Weights of a small transformer language model: 12 layers, 9960 steps.
MLP neurons of a small language model. Each row is named by its layer, matrix (up: input weights) and neuron, and shows model dimensions 320-383. Each number is 50 + 10 x the weight over its row's rms, rounded and kept within 0 to 99.
A block is one neuron, or neurons of one layer that tend to fire together. Before each block is what it responds to, as a language model described it from the Wikipedia text at the highest values.

Description: Plural noun endings
L5.up36:76 65 58 49 40 47 57 55 36 58 38 39 49 52 53 56 55 64 56 63 59 61 42 41 57 49 55 61 57 50 32 50 33 61 45 47 68 42 48 39 35 59 45 41 55 57 73 46 34 46 37 49 67 42 58 50 50 46 51 57 41 51 43 38
L5.up1179:70 34 60 50 42 38 45 62 43 60 59 39 52 57 49 54 59 52 47 57 65 57 54 53 67 42 56 30 63 35 50 44 33 49 49 40 47 43 59 39 42 46 72 47 44 55 54 48 43 62 32 31 46 42 49 47 50 53 49 49 42 57 38 62
L5.up1565:61 53 47 49 51 23 61 35 43 63 52 53 58 51 59 54 49 52 48 55 53 42 43 48 47 41 53 53 53 63 52 71 47 39 51 65 63 49 49 53 49 39 50 50 51 37 49 38 56 71 28 51 56 39 40 71 54 49 61 41 48 45 39 46
L5.up1966:44 54 54 73 58 57 61 27 58 52 50 51 54 65 33 73 43 56 44 40 49 58 49 53 73 49 50 53 62 40 48 51 50 47 48 48 28 60 69 42 42 40 58 39 39 58 58 57 42 65 34 38 44 37 66 43 48 44 53 47 39 44 40 53

Description: Number-start space token
L8.up344:43 56 61 34 69 63 50 44 54 57 69 58 46 61 34 32 60 48 43 36 37 50 45 62 56 48 43 43 45 66 59 52 60 51 60 70 71 49 48 42 39 64 49 59 41 65 56 52 49 49 49 58 37 52 36 51 42 60 54 40 30 49 64 43

Description: Head nouns closing noun phrases
L8.up310:37 38 61 50 39 57 38 47 56 63 25 44 53 56 49 49 50 46 61 66 46 51 46 41 50 44 37 51 49 42 59 60 44 63 65 48 67 49 56 56 64 48 59 60 40 43 47 53 63 55 53 65 44 57 57 66 61 46 34 40 44 50 32 34

Description: Digits inside numbers
L8.up1038:56 42 64 32 45 50 45 36 49 49 50 48 34 55 57 52 35 74 43 48 65 64 41 64 77 56 34 59 53 38 29 53 52 51 57 74 57 48 62 30 65 50 68 36 48 41 51 52 45 63 54 55 81 71 36 64 38 74 59 34 41 51 47 53

Description: Number-internal separators before digits
L9.up521:39 50 53 40 46 42 65 57 52 48 69 49 43 55 53 42 40 57 55 53 54 61 63 46 73 46 41 34 49 49 38 50 59 48 31 37 46 60 37 40 71 46 53 64 49 42 49 59 64 53 42 53 36 60 48 39 58 47 35 53 55 43 60 65
L9.up609:58 33 31 52 48 53 36 51 32 66 43 43 46 60 47 49 37 51 64 44 56 57 62 32 42 35 56 52 56 64 35 66 33 62 37 64 51 51 42 41 47 59 61 55 44 44 44 53 52 66 42 54 30 46 31 40 39 44 46 34 57 49 58 36
L9.up954:63 40 49 59 53 64 46 58 43 63 48 49 57 39 39 44 63 59 63 54 48 45 59 36 59 52 57 61 59 50 51 42 58 52 45 36 41 55 48 62 62 43 41 53 44 56 43 52 58 62 38 53 38 44 57 66 50 72 49 59 61 57 65 60
L9.up964:62 50 38 45 52 37 55 53 49 47 40 48 32 43 38 44 46 52 51 46 48 53 57 40 63 46 45 34 60 54 31 51 47 48 48 52 39 55 34 33 49 45 51 45 64 36 38 66 47 54 26 67 50 45 52 59 68 30 51 66 62 45 41 59

Description: Inner digits of multi-digit numbers
L8.up1514:73 46 44 55 52 40 33 61 46 45 71 39 48 42 41 43 47 48 51 54 36 54 49 53 63 34 47 39 51 48 69 43 41 41 41 52 62 37 39 13 49 42 52 57 50 27 51 41 39 56 69 63 41 44 42 56 44 56 46 62 64 63 34 58

Description: Sports result digits
L5.up165:44 38 49 56 56 43 43 41 58 32 63 52 64 55 59 69 61 54 34 51 45 44 60 40 61 57 42 43 50 40 46 48 38 48 28 40 42 50 37 42 53 58 48 54 57 61 43 61 65 55 64 39 47 53 45 42 44 60 49 38 38 51 51 36
L5.up736:61 55 46 34 49 16 48 28 44 45 60 58 45 60 61 49 48 54 72 51 49 64 44 51 61 38 60 42 55 35 59 58 39 46 55 46 61 63 43 57 39 50 63 62 61 61 48 71 51 54 63 33 61 59 50 45 39 52 56 48 44 51 47 40
L5.up984:58 55 48 56 59 44 48 32 59 39 33 44 40 58 57 42 57 62 41 33 45 52 59 54 46 47 51 57 39 37 59 41 45 71 62 55 34 57 42 41 53 44 41 52 44 44 43 58 64 52 43 57 57 55 42 69 53 71 52 48 54 51 45 51
L5.up988:50 29 48 49 54 41 67 44 45 44 73 51 40 58 37 48 56 45 54 33 45 47 52 43 46 53 40 45 66 46 48 43 56 51 42 61 47 38 46 64 60 43 61 45 56 60 51 54 64 60 49 55 50 60 37 49 53 58 59 34 40 49 28 32

Description: Number-start space token
L5.up163:55 55 57 39 53 46 50 72 59 52 49 60 63 40 43 36 46 61 45 47 40 56 49 60 47 49 70 47 42 56 55 56 55 46 46 60 57 47 55 49 46 61 52 67 40 39 62 53 66 58 54 45 45 46 49 48 46 55 46 55 52 57 41 46
L5.up745:54 47 49 32 36 30 54 40 60 51 42 38 54 61 49 56 53 44 38 54 54 42 47 51 58 62 59 63 32 54 53 53 52 58 49 58 49 73 65 59 52 49 40 61 61 43 38 52 28 61 55 45 48 47 49 48 47 51 49 45 39 54 57 63
L5.up932:49 42 31 53 47 49 59 54 50 42 49 62 31 42 52 50 47 63 53 53 43 55 37 54 44 59 47 63 43 52 54 47 52 50 28 57 48 43 62 33 37 45 45 57 69 46 39 68 50 60 65 31 45 38 41 53 46 68 56 52 57 57 52 38
L5.up1071:67 44 73 36 66 52 47 61 46 42 60 40 33 49 56 42 55 48 51 40 67 53 64 46 57 41 50 37 55 63 42 50 58 33 58 57 44 53 34 45 48 45 60 48 57 56 34 55 38 55 59 60 65 57 40 48 53 63 57 51 48 62 58 45

Description: Digits in sports results
L9.up28:39 36 54 58 51 53 53 47 48 26 46 43 44 50 49 49 54 37 63 54 36 56 41 37 47 44 56 54 33 48 46 58 30 35 61 52 39 58 56 53 56 42 64 62 62 50 43 57 44 32 65 72 38 62 54 48 51 45 32 51 52 45 42 54
L9.up134:37 54 67 58 56 39 42 53 46 44 41 42 48 48 43 58 40 38 28 49 46 51 40 37 62 67 49 50 55 63 29 46 43 41 48 54 40 49 60 63 41 45 61 43 48 32 54 64 45 50 42 49 61 59 57 43 53 46 57 54 42 42 57 29
L9.up782:42 46 45 65 56 47 50 50 47 39 57 86 62 60 31 49 66 35 56 41 64 53 40 43 55 48 53 50 55 48 48 58 53 69 55 58 47 57 51 35 69 62 51 45 55 44 36 58 46 60 42 66 44 35 41 50 45 72 37 22 35 38 39 46
L9.up2026:60 46 54 57 41 56 32 41 58 55 49 55 61 52 62 47 41 43 59 57 44 57 49 52 33 65 52 31 57 50 43 40 63 44 46 63 41 42 48 33 50 71 44 43 65 59 57 48 54 48 47 50 38 62 41 45 36 58 37 46 51 39 47 41

Description: Noun-phrase head endings
L9.up27:65 47 47 49 63 48 64 55 59 43 53 62 53 68 51 41 46 59 49 47 51 52 46 61 49 57 42 68 45 49 50 48 57 44 43 59 66 62 69 47 48 59 66 32 50 69 59 57 42 54 45 52 54 42 53 45 56 40 53 63 41 50 43 54
L9.up241:68 36 47 46 71 52 43 51 44 62 52 73 60 71 49 43 57 52 51 53 52 56 43 47 62 61 45 58 56 61 41 48 56 58 66 45 60 52 56 35 71 47 59 53 43 52 59 52 71 42 60 74 77 50 56 57 47 41 55 31 40 52 57 55
L9.up1273:48 53 47 51 31 63 51 56 58 51 59 50 57 51 47 68 45 48 54 50 58 42 45 50 51 49 44 55 58 45 34 46 63 52 52 43 47 56 53 42 49 26 49 40 43 43 54 66 42 62 65 76 57 53 53 46 55 45 44 35 33 43 46 56
L9.up2046:55 68 61 51 79 48 74 48 62 69 51 49 41 70 39 35 59 52 54 43 43 58 57 64 44 42 69 63 40 53 49 57 71 53 64 65 52 58 57 31 44 48 72 50 50 61 54 29 41 45 49 59 65 71 59 49 49 64 50 45 38 35 54 70

Description: Technical compound-term interiors
L8.up1760:40 41 31 30 54 56 65 52 45 46 41 37 63 60 55 51 66 24 59 36 49 71 53 45 49 56 55 67 61 46 57 51 47 39 42 38 60 48 55 63 34 55 72 64 63 58 52 43 51 62 53 52 42 55 43 55 35 55 66 50 47 71 47 49

Description: Technical term continuations
L5.up180:39 60 49 46 52 48 47 65 41 57 71 55 58 56 33 50 57 52 53 44 49 51 50 51 44 64 52 46 54 67 54 59 52 58 50 42 31 60 42 32 52 40 57 48 51 53 38 49 44 49 40 54 47 68 40 69 39 51 58 43 55 48 54 54
L5.up436:43 43 41 43 41 61 49 38 41 44 44 41 46 62 60 42 41 51 52 49 47 57 41 55 48 73 44 41 46 23 52 58 39 67 50 33 60 60 49 32 81 36 56 58 47 55 52 48 40 54 47 39 47 48 61 53 47 64 41 40 44 41 64 54
L5.up1477:39 44 37 46 62 51 52 62 48 30 59 54 52 62 74 51 54 63 50 57 43 52 63 33 60 56 50 55 83 54 52 48 42 45 50 47 43 51 54 58 61 52 54 40 54 71 69 40 49 53 36 57 63 51 38 64 38 68 51 51 44 61 45 48
L5.up1907:35 39 61 50 67 67 52 50 54 26 53 51 51 60 64 41 43 33 61 41 50 69 58 38 56 68 55 47 62 50 72 58 51 42 56 42 35 57 30 54 48 47 58 59 45 71 42 55 50 36 43 47 56 61 42 66 43 59 60 31 48 68 43 65

Description: Word-start fragments and "an"
L9.up174:64 44 50 38 62 47 52 66 46 59 51 52 44 63 57 43 33 47 43 58 33 66 53 73 56 57 47 70 44 56 50 46 44 58 41 45 45 54 59 79 51 51 63 51 51 56 45 62 56 54 54 43 59 60 42 52 53 60 49 48 48 43 44 53
L9.up1005:50 40 69 54 51 40 51 61 54 49 60 44 65 56 64 34 61 41 42 47 41 71 30 42 58 58 51 52 39 53 36 41 51 47 55 41 57 58 50 31 42 51 47 34 40 65 51 43 51 48 30 51 44 60 50 44 45 65 58 59 47 57 33 71
L9.up2054:38 50 53 59 56 50 57 58 45 24 56 69 60 45 43 55 39 60 33 42 51 56 41 53 70 54 42 48 47 32 54 50 51 49 56 51 46 61 52 64 53 59 58 52 49 72 54 53 51 64 53 50 52 55 65 58 43 54 37 55 40 53 56 46
L9.up2281:54 54 52 48 49 40 41 63 40 61 66 47 44 59 53 68 54 53 52 53 61 64 47 65 44 59 54 52 57 54 47 59 39 74 42 49 53 64 38 61 43 44 56 52 38 71 40 43 47 37 49 39 65 50 45 43 61 61 45 71 44 39 50 67

Description: Space before numbers
L9.up908:65 58 53 49 55 35 61 52 44 43 65 44 52 43 46 41 54 41 37 56 51 52 40 66 43 49 53 42 50 71 55 49 49 51 45 52 55 53 33 49 51 60 36 43 53 41 62 85 50 49 50 48 66 39 55 45 45 52 52 39 57 43 53 53
L9.up916:70 55 42 66 54 49 68 65 62 41 53 45 66 51 57 40 36 48 47 65 49 52 38 52 32 48 38 47 39 56 60 46 43 64 72 34 46 40 49 36 48 52 39 46 73 59 30 42 49 55 57 47 40 38 25 41 34 32 47 56 42 55 56 42
L9.up959:49 48 47 44 52 52 46 54 57 65 67 54 44 58 33 45 42 33 46 63 40 71 60 53 79 64 53 59 59 46 62 38 69 42 50 51 43 52 65 34 36 66 49 34 46 47 53 55 34 44 31 51 40 49 58 43 57 44 40 63 53 67 72 55
L9.up1569:41 55 48 45 36 47 42 45 57 53 39 54 52 41 46 43 60 40 41 56 61 47 40 53 41 52 53 47 32 43 56 55 46 54 63 45 25 29 48 45 41 55 35 59 37 58 66 44 57 42 48 48 70 38 41 43 57 54 38 32 51 71 63 46